Weights of a small GPT-style language model, trained from scratch on English Wikipedia: rotary positions.
MLP neurons of a small language model. Each row is named by its layer, matrix (gate and up: input weights) and neuron, and shows model dimensions 0-127. Each number is 500 + 50 x the weight over its row's rms, rounded and kept within 0 to 999. Numbers have three digits each. A neuron's up and down rows have the sign that makes its largest values positive.
Before each neuron's rows, "fires in" lists the words (lower case) most often at its 100 highest values on Wikipedia text that the model never trained on. A number after a token or word is its count.

fires in: "2010" 17, "2011" 16, "2013" 15, "2012" 13, "music" 10
L2.gate47:503366540531515478447560516584501525509534532554504442547502468494530477512502482569516470504448519510501589547547501528379480635461507435466525527535493566472476473587515546439449464525363344519520524443434519413510482512416401523576495526480630511478451477408518463456444447509445530502495449525454541421531550516534570548456592468517537388524473484539505559459510547503483441527468
L2.up47:535479539493491540407509515503514495577595538584506551510502467481500450484516490562505464497432435489541523497540458449411498582415484490457454477519544477541425429564577465419448516509411443503500513472421480437565437476518497462587512422510582491482459434412540509417443472471517465468506483520454441481474577529483552530456615466517531455492485467525474509394448539486455447522560

fires in: "second" 24, "third" 11, "first" 11, "final" 9, "fourth" 4
L9.gate299:536441523481389479520506499466534544474421480510505474438483503500411422567540555456471503493588463627464602524439514533519478506429487480521438544578468483468444558559458499531444458458543444367559543461510487488593539467454475443485539463531420522474494523441529474518458530544464504459490461619544518615474576475481544451540543548524515456540488489551559555534490532534451543410555
L9.up299:491447509453420466448444428538390515564538454493488485454429531493451522477581512467496519548467461500540537464559562524556491530557515538547454542535523510507430540554474422539508628496526533423497561500418549502510558538598574487468593508539525480496399608564416476599561535471476432513435524488514461437429512512520485522612537509546537526513439442453485509451585437513499549517449

fires in: "or" 66, "orchestra" 5
L2.gate55:461499538515497557469496415482579527484416481404495529594445490561531408448513535489557431513509512560467514601547477528478404422511532455480530534554442553581488465375542459522448496484471512542467515591476509394555512444473475472444479537468493524371387495429477446508436593492465593453458495539540520581460493478477507502542489518459505512543567483473548541511434498570416436487438
L2.up55:429522388462567442473574505600486480468527553522495439527488613437563606476522492503510500494558451510598479528555583562533483462553523562533575470514485642563456421520494479486402380564506495504472529465534508541485497525480551490551486520511464412591380449462489447506470595456595535510485466511406455463534558483468503457503434474516511466505511444380473531557497552522475480561563

fires in: "from" 26, "since" 22, "should" 5
L2.gate258:546514473521587449423619427512393489431513501533522455551485496559434463459479483501452582505443466485532605585525514507535443529510488475533435558511407484573444548434474481430476512518473457464489524530439531480539506493503529589545506534533486540494541440471467452513484463547492529483476468545573542532503418374464456612527541597492451578403477482518502490416465523444547451491497
L2.up258:485452492504520510341471546544524394443514470484527558590525430584591574444502609507524592456502468573539540497496467448495508578432443519515503495568482557567445459466510463504506545543524507458489454494410549527550480461484591499491455542487556513466484440453567568514526498577579468567480500514569453598572493506392485473514497631448436466438461521588459498541571465422489512423545

fires in: "building" 23, "house" 12, "school" 12, "built" 6, "buildings" 5, "list" 5
L4.gate368:505426457474470445441575503502436491528411530447491501416436479509487481515534440500490529548540525559553559465416489452522486522451555461470558548548505451535528470512498496481510505512517384508592513497476561489436501504339445529504445541547469483550531523499407506529440345600460415440458564450482482533389471522598544517527573559446531432525528472472510535507505529509497512565507
L4.up368:524476487481500580452431580512485544534496480481495561488492470503509491514477499525502550561503555495579482472425490484586453443454517462556520452547508367492544492499510588428510529560405505462512525514437573483450493502505543504450412531484475452463518459501439508504457548556550455394433558478453556500432490547514500556538519505407492567493597422363478488483532473407456566567489

fires in: "over" 26, "under" 13, "along" 8, "down" 8, "from" 8, "overlap" 7
L6.gate371:454495548483490518494530460450532496464485551379445461499510488440593469502485487474472567529408466508466581512492613443523517551582558447430472429486509469558517441439458505552493431539527552516475488457529521514602538505512506426509507547553446570409428550505516503532515451512540508527485427447489421437461509505515520517573497511418422509511563507411380512506536384501448462499573
L6.up371:496492480485487523483457491448545507576456420567448448512550483555458546482494478564469478474441480548510614538548397553585564434483522518490409537524488433443507586455650409425517523410576483486435502429422485489633453465537549520443592506545511561457569484513570475427546479544524437469472629543479447568434512520496449573471460517524483424476518456509532453497480489528434492440564

fires in: "during" 39, "directed" 11, "direct" 5
L3.gate329:539461471546498567506454536491535533437504485483516530496483487433568539410646546490466516520571571439593529480525496550483541473509579478476576422495431473518430439526455506454428486462445401508485555569509506461457532499539389447602557536515598484475505542536455463506548495554530531431543502570504553577560570443478511517480480497386558504487463530522463399574526525474500516426434
L3.up329:514551506612522546517542470442523489524491490513614501436575614485504529517608537477478554587503603425559560464472551504504472531524567499603507466460467580494432462526472455425560536525548497465553469451349531437510539478453450516505536514531550392440561479445417490517514451539509443480504473540425514478526581500494440451437505452465530488576420470492441470526503434480532483522500

fires in: "which" 22, "year" 13, "subsequently" 6, "long" 6, "equivalent" 4, "short" 4
L3.gate202:470429521500416468443512454540435489497419602518391467493413550465422485509485452528486586473534482556413569437410519500525555485509528596530555452443540477512461599445503353495547540473444579560429540527557469506540502496475608431510450486556581467577459438443587497458466463477575529540414419512517520519519530482537484554517472465496391537477370506494438452443509528472511500558523
L3.up202:468513533455500578560462483418515567508535515476557484628553511571575513475512560473548467512468519462501501459537520533560523531457430403426456470518419499494509481531505567500486516408487498490437515543486444537478567505540468618507475572543524487447535639464419483494463645498525580487521615500457651551521511575411605502527504574379496547496497499455496451559520556492487534459509

fires in: "of" 25, "architect" 6, "parents" 6, "to" 5, "patricia" 4, "quezon" 4
L7.gate360:481536496552584543492507567507475551586441593530454490420555495424454527445558536411507430517562508435493498523468466412453461499489477502491509517496442508550445538538520465530536580523466533458534500472571498482489509322445527471543449543424383471420461447492537490471502448479513595540478476516465542487467566477537534519444488507463529546522466491528554501442404539476474532521530
L7.up360:454518499484545586450516510547492515421533549583525402490507462533450464476457509468499458440487540470482537454560535445410502484506464511450488540466555507545456481549580484564461431507499440498544454447506510516573555540501476466483518421467478509506551492422567477434490446410454522485533412470451486561381447593487458517494465501422402579552471588490447618534428524446517508557483

fires in: "for" 89, "forced" 4
L2.gate171:527504438506494534585534377462467544525514519493499473540462485515521497484454375503483517435526567427486501556555576490495467516567492515498490538378449505385447368502389545479537519556477506488485513490497536499438559597494467459572435540559469425648559568459544470527481615544519470501486414435567480525473498621549481516481501446438458484601441551550514503486497431514555443580502
L2.up171:548586485488494509466525529530530475487474467610507508509439466565456466403488449540525515469592532500528607502582658504487485596520388494511532483487530472465491562512438535510483593474541448490508544594447534465493516560506369423556506488529488454515395597496450462581494492429551435461551440534593472493447484493457447511399511494553403440421471556605474483397496498514525433521463

fires in: "an" 81
L3.gate194:532472530537509515496559441524523558469422447547506447486488476463490481447565513452502534437549509494524593554512514497503487580548555485490481505452494540478580511513485490527563489558518450455517539556541427397545482438438387520521459540426550483534382396393565377543492427515468439552510398564431505445497418532601469435454437522480482407578365485533450519465534449498547512561426
L3.up194:469482521507532517484507471495460550392470476515515519472404504442548638426445505454495406466551523501532503500386455500477502556502571553560558497524505527495468488495517507541389463594508491523605421554435476503527481553443415566554449503506518489510443481542594550573504541412454488468432512482507537430561367539580561446505439455454495499590423478563574502475483457507600448600505

fires in: "second" 26, "final" 16, "times" 12, "third" 11, "seconds" 9, "time" 8
L3.gate150:487457566540441509499508410557438523543463533449513484542458493525456459503527514488418476511508564442429507534549480498489499488477534510426549516626406489529441486564499505585530613470488534435564509468584448538560543461501467431412570505540527503510536600519552445569379530476426516532525538491593512504465463507551535521470485522480489449570480518514496418428507515431527401481477
L3.up150:396441619525357473430444469495494540558479535481408544553498575526444450536543543466510464526492573529522480470466478512423490472433515509496498514553461499536451503531570527555489526449526500444503462417536490499558554503475524454469521536581518439487512560495529507558418529519422516476540581527547551590414477540503484527499521496454514522545512527443483445495490567424577485459396

fires in: "over" 29, "under" 24, "year" 8, "overlap" 7
L3.gate59:467471511468361423484582450406475437491455587513488434530396465506569439440484543471443552519528552494465587465503498506533505493558467515496577500525603494412559483479507454598480484513466525427490493584433525366511410488479526502505454489589586576470535527437486421466526510536514484622498421474496533519450542470469480537538551497357508489488445555503510398602497496553533527535463
L3.up59:445513519487478467450525462396409543456497511531451512560576507541525485463460454534441493462514530512500527491543423461481573529543486537460523460494507463495524405496556520535442459471455613420504413520516458439484486574482570515444395521526586546422450446474450468477501543428465531613528496409458549563495547488558593500558559497393452478462460460521403379511424471497526487527595

fires in: "one" 48, "early" 4, "a" 4, "two" 4
L4.gate144:482502476478486517402606450473518400580411479581502414430377574546492500418470459566495504557519647502517580480403551471476501535493470515537553503528431421453642507429450449493506556538493334417558468525471487487489507554416484535546563545575481469560429514482470463491525579458553468583485527501533505526478548562458413562550496505445442411524458564483475560484432615447469506477408
L4.up144:538533506550529525488515514558540508428475537477468521472439531454505572492495531513492566483497480418513452623589459425518518450543513503474535582436545538483526436427519531484517528542513571406473536410446449572505541544515461578478459470491384439540485387414495413409532488424530558477479469444482489511382545418551599501525539500494529508499505445631529497422501482524494489421526

fires in: "25" 18, "design" 11, "public" 10, "designed" 8, "engine" 7
L3.gate358:475457471584569542551471544533560474597426379423508509445543463454453488422555520541440586517521566474469481559451566535397542407484506430550514553459564547518463474476511434529584567485511466506579465513515546471481477552510535529481480463473436485525511472553519524475477514561529537496452449504580433517473500556491440547524446673503516507588478566516509520427508478508486366520465
L3.up358:463483451570529548484472527495515519506524422419501559514523499454510588409418476486396609570523560409442451534517473534426525536444507507512455543429469509496454363456512467485470594542495484503566449513506530546552561504506527492519474467531454504529459406535502487475397517498633546449483456444520481452441544496455500556549482564570547552675499474483503537479480518454591459508546

fires in: "since" 22, "until" 21, "before" 16, "when" 15, "where" 8, "from" 7
L2.gate105:586481533512536473492590535510447429424469540496444495518449529538431532449538436567394503543505509508455500556453541530513581575510528516484533545483466491538431420502534565499409415508591455442536523510561480470556557637522542433576402483484522508506471472402522511541528436532445508470431416521472439595457545513456529549511414568454523427557478447521477550465472431486469540465643
L2.up105:491563462534446466462508526557536506460439518565460420534456540528444474425572471537481542412544500545553499564512534553506532634498499501493464543513469503495453480449515538456453513453527379495544534515455502432511528476425572561445511473481547520434479561454520544574604464529474484498531479603368463532552522504488567475572452523477416498570320499531566524552397456567510606522499

fires in: "of" 37, "off" 9, "mrs" 4, "consists" 4
L13.gate373:523505420530417580512548497503469601415465569480427516505502454498544528401462480507598503485487583467471484529481528459496563526566401464557548550437429487450494509473496598569426535481451567545469525508458533544538466456589545530538552518438581499458530551418503484559646476467491478463552499487409506513548493522474515454555403544427481451447477593484530428430464528501433503504518
L13.up373:550384546455506502471489565565516497490509476558484532458520526494498535485466428456573467600446454564570542540471481520456572506486528411547488473495501462398527470486535448498433494575497526593501501492504521431610464468484437533549518523466517596448533385465550441596455498380514449452517454485448529515506545378540532579472495642463423511450445577526385479460534551455476477449502

fires in: "than" 16, "along" 13, "described" 12, "jean" 10, "note" 8, "jesus" 5
L4.gate312:476334498533468443506558471458525554448521484514512492534443564518537448480594597499452421500570535470554515559492549455515486498516441523435451512432427513484544501486440502484493523448431530453490536447528521425429537481450512511485468589540429470458493513582488436523479533580602556535570632594508514570432467486424562496422453477419533520524447524525511407429499564464411511545426
L4.up312:444477461533517466487568472511520506524563378509541433513470487524492444531477423503535576500519496535535483509466567454524531556579492533563548443412534492489477591429471521414377505597478460452447492438431530538534530450500501509487530544498510476518454520561511362446544451558528539568695459457459413475520551431507491514488499537563557591517500516499509444516428468448438470558578

fires in: "so" 17, "society" 14, "soon" 6, "social" 5, "sound" 4, "solo" 4
L3.gate330:611485502453530385560552413473509506413462529534518507495466488467548538471444502448531488479510597570495543520509471489513473571505492483493503507578473447581474578504548492570427633558535394453574489563542541483401569474497572544505388557593464471522496474493436537521429502537522395528592512485510562509499448537554485488514463521502461488593518478524552478555412519530408507442437
L3.up330:522487502470508433496539446531512435449462563481513509493519454491470548444441467527603494475458559561481474542558519494475442514449548443498512448505480499503462514552562487539491576543546418459538474477537505491441495488482514428526465490510444417551577470417503486518582444502474383433478502497516638540519422469527441492507481620483440521535526462535530545500403533535409517452425

fires in: "is" 49, "was" 30, "are" 8
L7.gate210:366481517551459477510501455461497423514567469503440584534474404514534522474501456452503455489488446502524533517581524585497479486475572524548511511524506466450530409519511506491447517542485486513439555489516456618454556479536421483439504520586471431377532499550473517480524445533469501510553424541407499514625462491539543553459454509474506428488497501489528563540532454440480454556515
L7.up210:462469497560489526477437458562467503493536386579485531455419538528546453424563491417568538613508564458545491447545507548535523519576491462556518486585423499537584605442394490504409516497425480531596456532500485493557479461425481542479583527544440480456523507540487530548492502474533465545491548439552485587487546571551500518532468502530564462482492404496523492498537478416456548515559

fires in: "war" 18, "season" 15, "division" 11, "signed" 6
L2.gate119:502510507529444422503550410592525511409491495479545494484516417637534544492516514504477546623441611641501530590552598508498534492541611473498557494438468518549441527423522486497560454571512542488491428508545504521439545509532491442515470418479534394495504555480550507585505472491524520493460565515441602514465444519542492451413433540473564454549541454498486498560434401505501527506464
L2.up119:453491546552456460505500484553629529445558473492547512490483468579569656505490591499496537595489590664505520563546521543567554481538587482490527482446508485576516443442513488493525516543476515487453443528529493486482522512525493454545489420472584446519473488491556467550568500569509550480426565512423554536485510551525488463453365521452544471523528484454458484511444423456483568455456

fires in: "or" 66, "than" 12
L3.gate233:433448496526455507499500371602577516443494513439491426514443561449522494451515414497572474469488562521478557576477500482516478390555562499465570589491408606515428446481489497490459502502517512505469588530554472440491542525445516551516513575541425459479407444422534522530561516485555529446495493591556402565377417491500464419480485484517575524557472471460530555546440563556450470510562
L3.up233:475480505487458484468467500551480493465560508498489464542493555432571468473453503513516417499501510510466503541558504502554474466626520480534590541441412563474455477441543496469386466522467552462380515503492520455506473591514480443552506544502415455522435512443504432490533529341595561371503470540520484553484454452489551438548483442527584478507554423395518558516426541508484497499585

fires in: "or" 65, "term" 5
L6.gate166:440509452495501454503534496527529512486481549523471482497532472490444414582597475477523551625520452489408555618522444505534584412571519531417549459500491533546543457502551458485518511489507481469596530551581484426399504564440456518572547529518473472545415544497571452532579497498548511464522457556490451513490474350508489425475560512456531468488559536501502515441482546496397414530552
L6.up166:462531514475529544519495587524501561455568558545398565520502484513535486552544457531477530592462463529548436527455483459508541466467550530451501460488453414488528462483527543487519549469511534497431587639454422498447426499433488448542582564494468465579466475545553520507494583484537533511491506594472510471417537441504538406489484495548547510497588476446446563364444470521433518464532

fires in: "28" 20, "ii" 19, "31" 12, "26" 10, "27" 9, "role" 6
L2.gate14:584540506536594471518519582533511505544512492462582477476471413441578480422451496460489513550461518557447562482446500621491523430575511467504497612535476548500582545450417517497571487501495510441459486408459494528525495478517627573529502518494504551532489446448448571527451616477422459565467511444570545557402498466564542536522473531562454531546541476535510507513487553489392370428506
L2.up14:545481530466470455555477460460400479476438528522469575557400488511580457444533588419493515501480428517467462491543389433599497437424553535489470573613531564519484462534513490467603466439676496377499538512460486635501504446513585482491529476513534477486405473531521604484471582509449477485488507483510391479493561535498459537536526551484527518520476511535529579557485476457441512494526

fires in: "for" 40, "fort" 10, "forest" 5, "efforts" 4, "before" 4, "therefore" 4
L4.gate185:395486458498549483548601539488600561482522398478472500479415513506450458494478461462406621469656553445490598542597488435493424428541539586554459535390455489559464498454484509491500597505518454520533437486529495455479434461502602510474429557535534486459505543551603465440481468491467497559479434488548574461511504500551545487487530462466517470503484498547493501475499482547475447523430
L4.up185:421530495546505510542516515540579454517504481500514602467416573512518540521438413480478576477570504427411441475519576487474402451470510548448446570427452475546456438489511504487497500425499610565511516498475373447486464502502470481395448503519600600499435501485584531484413498497406476515505468511596568480555552511534448550540503476554495530502473511516576441434528525543501473503478

fires in: "under" 26, "such" 25, "assembly" 14, "term" 9, "member" 4
L2.gate15:526450528553485512525559525476392541472413590513479409464560479463504498503413402477474528535413538482520471604469442523409514437599497484405481408484448540461463523493461461533425502592512561494485523515554491489501584483479515506547410556565466505514489510473481541516467599524514544531441410439544523525484433569545519495463422483498592541591448462574562418450474506488499540491488
L2.up15:566435522487356502496457672486478409461551484543452517475397404524550511512513451517497449527530538513458488532444527424579569441465385495469564526544497482508503524481529500431477477531577415353447525419499484546494450510513476433507496482497441454422420459509592513434505453460523520468491508539448501538484496488477506508505496510459468528451481584553483468454481496521592416464635

fires in: "28" 20, "24" 16, "27" 16, "31" 9, "29" 9, "2022" 8
L2.gate275:500560502580452582433449566483508439465473569406491521482483449383515503547482486537409505448452543480442561504613507510446569555598556548534484553484474503550498499414588424488474560500530523399450663474461543492484504456506543550486419493468406519481400451502591467508390477519439477431511485480461498473561516437529473486485514528462552540489502526533521620537511469504444414445448
L2.up275:509458520564517453512436458373533409494520472590464593433501487509474522484445576517501509417482527459376511450482527389439514485503512543452515494513419483544419471479429536480487413433531461534623524452568451579536520529575506402499480457483531491542552531409522381443493466463453432505424428530459514534442482449429529552571516516639517490590543488537438455529467517554448469508559

fires in: "music" 26, "second" 12, "best" 11, "award" 11
L4.gate151:516423428531523516540474374514467551521457554529553493523438494454440540446536502521444537521547433508491473538488481629350360453491407544468499504529480479494457529422426543505481441496521458538454540489500579460515459516517491389585476490519556472506513518408479370505503525465426537495574506466477541526490554613451539514533512539563512477518413514533568397441534614550517507563410
L4.up151:590432524499483502540447414506399657506437550537495527527461519367525527487432485532451489505580433534460493534467510531405416500444453551321520509526449498556531508530480504557458513490493520563493556450459503526565474461494508384533434495526568510529500504447478393524471549481490600553529532532423497486470534499444521583516582551583562542486576485513509473416493479570545526505405

fires in: "can" 18, "was" 11, "does" 8, "would" 5, "died" 4, "could" 4
L13.gate169:546456519460494466512586475552486399496564453537528613563440549466395574508456403599476553436514515438492567582502447501576504457514497491497467549532463467577471355473420535445431525510587494486547500515508460542498563490489519547478515551481445542442515534447386434468465479525460554529487499522480448469428450511478497593480551535544440435524506523557510474507446422501537578575575
L13.up169:442501443518512516544527520470499486457503556485557648499483495425447439529577538396544509493407500476559434376526464427518431511533507487467551499493523437546521469488504544459499544519431378517554445486562476551372520421543542475546472465539488550536536424550539470498518468522519503543506509554450478550506556511392470528536517459438564601530534525500456457544399556551465562490433

fires in: "during" 38, "about" 24, "among" 16, "around" 10, "late" 7
L2.gate188:543494517515537586602507556444440516538564512524422448403500493502467535471542465471476530481588541435521586423541620539484493489543550482470501449485465485428542535451513502451497517492545554456433577576474518554392533512522467532515475467508473541417480495583529558615436470526505533442508553539438456541562519460453527560466475519365499527560514510555443487475467514471508487548536
L2.up188:617531540588492523466467467505464472391558501470539505506536578464557481454547463506473484558499481500534576500551536497427533526528507532441465421409504573442515525486543573437446524500511439473444479479498498525481511586579503583521488390475573378421524514511531473563486537433570477501548502492603441488484550426571474449424620466497491484553456502533477425436461539539559471410578

fires in: "who" 46, "whose" 6, "language" 5, "member" 4, "whole" 4
L6.gate10:532526523432450345515579376440421471460468456590453505485484548506493540539522505433582426490544528511482495529524431466536454490548456476391537546535465547507490544471492471530430487579541392540499521413563475511461551451472559614481525488518480403574563525404453499506453520437498481443446482571542493536463521478541510466480599525475482533443505591505443505525427527510491496512539
L6.up10:567535503481544478504391559468408516541548525566477481494443512601504506469403475508550427514522540465489384498504510559582435594559476514492519433504547433484492522447501493560495519557429501534330546452451547500473529524607440489472469513486536532511520524456401526477457701493498465466435548559562499544529517496462505527498516486443476597479418548514429396525530506414500548451506

fires in: "high" 24, "world" 20, "time" 13, "golden" 8, "gold" 7, "highway" 6
L4.gate222:519515586507460455543453515515513439469506551469540508482381534491556446538561469432425536438503531472489466504496363496594346447552506424479427578589458402553404450481463497529483516482479433569495418477471524530469549536530429500506494536502475533519518462569553443553488487539473543463561454527522508486548474481458532529535510411464427464536563613435481462478341525526525523545500
L4.up222:467508541490496525442474518512457461478565472499427524458521539473571471410418406539490458489554484529429528502404543414539509487541494489566504551550528372550513439471548440579441401501528449478522432498568555443470527456517483506537414480577528557555575422525530490470484505535434485517563515483569505462530484392530446578551493400491477476535522499604495438440435542517532464539470

fires in: "were" 62, "was" 24, "been" 6
L4.gate184:599536466521512504451563454554503508431500468462435522380567462571484567430475469413446444527459495518483538576520497514570503443472501495489502528474528496503499533420476537571512472488538527450449497348555610577544496501389437533436462456484483402397475457565462343493486499571490451494452547471518484526518559519545473527442476564510555476497496486531542483469432495543544435529507
L4.up184:461528486460547484482495444518590518460485568458505560519484487477463558571507487572550517458547419468505488484515405488519469466482480531512554459515466471513583580543590430538538578431456395447537504566508512457457506432534574464529596569414485515486555535499555510547507491547491464548453483521447472448487492379532468481504465522358452553470458557513457506499544638515450466442474

fires in: "after" 19, "not" 13, "under" 12, "following" 8, "remained" 8
L2.gate352:441434467420502518506485550547581532458425609518425570464562529529477547521515491595531530548499524445544405510555531552435506568501539502442559545456527464483398443470566492496474572537478558524525514554461477488553459489426507468496485467499455519443511493465497485479486531561501546609515544442504498634508508447550520450548479610406503585536485505539559412515476556491483457469513
L2.up352:546402532532435526478494564545522549543485494559466553489400496510468552512503460553479499537652528489536403493558463440403500497603544494465477537502544578536545534434532557470406556513643490491454496502527503453480428516487579430570416565455472504339398556527438400528518460472496462480491448476423476545534486507487496477499460476524471541519531491457537387464484482458487587486515

fires in: "an" 56, "the" 7
L3.gate134:591556503563507521410481488580439435484479511521442482492551475483499604492487598496509562457536469496455604554619589476563534408532677475472472486489565568436505425526482542514476505471530489447538511479573543510602537516456392461496352451409481629570474508452529550592479447504436442495499498457506466518494454549559465457457498522520581430464453546486522541426519468577525422534458
L3.up134:365490501610525467417564476430459475605474425502440431538401522527439528502529503502525503493505522522498470462495520507520542606483524556510542554503527472505499448496518532518525446519457572568534456536497565509562469493486507481418456490495571486468482481498555545468490534493548540496468570476363528511460562433528554450520522487476525484455465490457497491591514469450573497505548

fires in: "2011" 16, "2010" 15, "2020" 10, "months" 9, "championships" 8, "awards" 7
L4.gate131:489424528530518452470596494508441572530452562435471417493509443531483470438421528488472488580446498464493560538528472534481515489488542496570498493549558496491525502546457519584494579538490430494618464510604488406566506480440556537362502562513572437522469526495524513560523454545483390527491464528515426545409546509383511481465546491459516505538517532502494440493485557426516509517429
L4.up131:523515389567591511459502505552465536477568430507513485474495344499620489509519601453508549490511446539499532531481488561529494502511575421502508462400518565540498519532540511500516486480419460531528538493530467490441431515452498485437474530439532496541511558487510493359531421514598524473429526469404520505481634469553519501495551476388516505507520571451496538507559553539543446527468

fires in: "of" 46, "under" 17, "institute" 4
L9.gate116:528459420519463573568539531462537426375535518467466511611523507419460530492488540497480520481395477432503546545499484525570450538586445465497505464508450523473400524461431553471462488523530542485547481511480442508484449450563485421574456474548551521471441508516536453556519523523433528481440520507564565570546503432629508564483460506508431479549474486510552505624467479559529513524636
L9.up116:500547554464441495464506535697444548505535567520514505401504518579521519493498498430539495627498526431553485471488474541498476555489463503441438469451445530515498366493573455576513479476364462450506475489541512520506475438570534514503547485526498494436431459538563506509514438477455463467460382451536536469459457441508550462481532483520508522529560584430503513494458551432517465430521

fires in: "high" 26, "water" 13, "highway" 9, "highest" 5, "herzliya" 5
L3.gate91:551453513529404460509451521549528459452485438515472522490518517496590503531527571455474511516467533457521504525574496548540593456552530433411522598556432492572538436482454428421428453516556454533463495450525392430503514559496546538503472533520478511486456420556535440580467508514482560540408488416523549569501506518488477532511461566423496478485337595468524435479502472482585483512414
L3.up91:458463496586473500549447559516331442515471394508468403478503529481545474562495521518469494477502432528496495472542540533610482536542554527502542545534523453491562447464445463422493499594402485466482520397452412482463521527536530512480526526467498526568430495520521417520529538508490534506504496480573475532608476499554481541494573445504457550492444505394524438475432481474582472526484

fires in: "over" 17, "back" 13, "close" 9, "down" 7, "background" 6
L3.gate274:494480569528453529472544499477475538534506504392425490612498512492540524485603522461493486509517502484562534507480533416571571403481519574427512575576396469506448562452578537564489424507608441483483515527511434475554571539493480519536439570491482498444449488513464432432412482567501547479483570486476434460526503544606426591478550436483532473475517506465604551496473448505482408510513
L3.up274:470492485521437478550412494515565487492472502509402546543453589545559450591526517514465480464507536484533520512443515549510537429553534495416541457545504533485542462500548549543653558459471518537422540447496470453497523493468419466474557498528562553419417448513490400451460444500515506571549509526548519528509481564495464528617484568486559626424583530491456489443470479604522523480576

fires in: "because" 12, "use" 10, "close" 9, "large" 8, "change" 8, "much" 8
L3.gate200:502513500524535521477472487483533563408533525501418511509472523406478444427526488499557540544463546534522525507489533567458582482604530476495490536493496418524491517440591488457428534452489531552517549532506418521408517475481605537565502496602550494456501479496570470483477453490507554418472567510481484549362613474520517575484485598438561490449459500460556488424400504577477521551407
L3.up200:564536529504541499446467584538576497547541475452412459576526497525474406531516375464455523466506501464554559514508507432557564589388528435502449537574560531447449531445483499493456509481542468386501450455541557479500458495423468519436520547441525418477430461477557399566481525580510456592477603474523550472504398535463443512497449418470572490459521581483501491497636421378448574504484

fires in: "which" 19, "what" 12, "under" 12, "senators" 5, "athens" 5, "coordinator" 4
L2.gate113:502548412492543515478504604471550404508531475480556415530473462522540402442382484516559604439412461504461494498433492554497459500597449549388566486533441538497511520511440516488526594528500579521577451473564450471471509545522484492508495635512512509549441447501492511540461468549482481580480488467568497508498393572497504534507432515506414492529434505429482430447526474424521476430540
L2.up113:553494495564513513448469469537431481502433544533505476522514506461439618476483520471523555549553401406534538430526433529455495447577497511543417518566387488583441535578491438574465470468505506521485457495478420402559531538536430444577536503495542545530486512414454455500453540519519579473519506549463598543436513488484495546548496551475412561516592523450469463465485513474494557480394

fires in: "as" 76, "asked" 4, "described" 4
L9.gate113:502442524573504463559527416506423459537477477533463577505445432477512562571468496581478523498549516557509467548525440441564471678504479574503460489533454555484417520373420547560479572551598516493470518508523498463481535436441561481430540534533514457516499582441486517481478514537552521489449425383481486446488451510515436530524573510411616525543575485457470436544477500483509485570446
L9.up113:473467536429486481489439505559475484454448481462498513496533507477524461587571419534511534511617579534516477516520452466517506593599430492513475511575468493525514476398412536428474519479580436449513411437537517493503545422568581531487549576449471477458546498556472444533544483545489577546627479440535505478538512481531505458541470496395489483521517519451509436513482596428469617494440

fires in: "york" 21, "july" 14, "december" 10, "engine" 7, "25" 7, "26" 7
L4.gate174:539487497590544525447549525534530514535448541416565503420492463418521493549448427481410504481564534433477527458471459486521464562414598470527423560436579535523545418582384426525412474543533471488507570599559504469564522467533457539391494520586385426523534498451481554515498492597412518374406468500570451449433451584524438537508560516540473448532516504522478479528437566545494412556461
L4.up174:486441567501523537473503531535540424443488541488567533492499559463497532507431455501456524466561449491504518447499527503558444441422646446526559529555534486505536492492400457509470512447582454502528507537531481450536519446613478590473559499552361495428473438503456569477451528515446571391433458471562455487466498521500560533503556514496530495520540423505461443533483460471447463597460

fires in: "under" 28, "years" 24, "early" 17, "life" 13, "late" 4
L4.gate45:480536479564426533554507495484557409476482474510358484537467453394518483515607574556460514520487505602485510469644517581535506479507480518492590517557493501578533536498457478475483508455530506460509565530594532467469498520503498508501432479452419479388406490506485411503472459481514498574434596464594505532565534484551483608517422478430524478555501594494555416505432468562463502507530
L4.up45:556388505439460497534536446484587520481565584460419511519544475475543568478482436463524586569480477489519448506441570564491502531506484538499516562445483481521504596524414462568409508520490413411442493573365537531538437478415535437512545482519477436514463462585537441458500497531588477554490536531487536595505549523555544491531458601551534531468506507466500464637450507511447538466461

fires in: "series" 34, "left" 23, "children" 7, "law" 7, "weeks" 5, "lawyer" 4
L2.gate350:558392458556530495584421485425561478520532585422476541634413473442485513479436453420617501564433537550495502542537463516563497471484547442487413456505476447454586438590465436528438484497441562481497472478596463569453450476478477505546514568531454517420529565429473487525472465649513415515491525498452505546540509501509526531487511539414439557509486508420563530458465566412421555526498
L2.up350:535440538571517475527427490424509427505553431413551464580497467409478414512460550436539489554463516524489459571501492442506569497507554478509445496537457468504484418518409481506415508456440568537481515550528504523468454507521512518513507570601464509438471525548481461535463571571569463513393485474503487527569453565451432518555532588423500601514525495418545506436477474443428479501564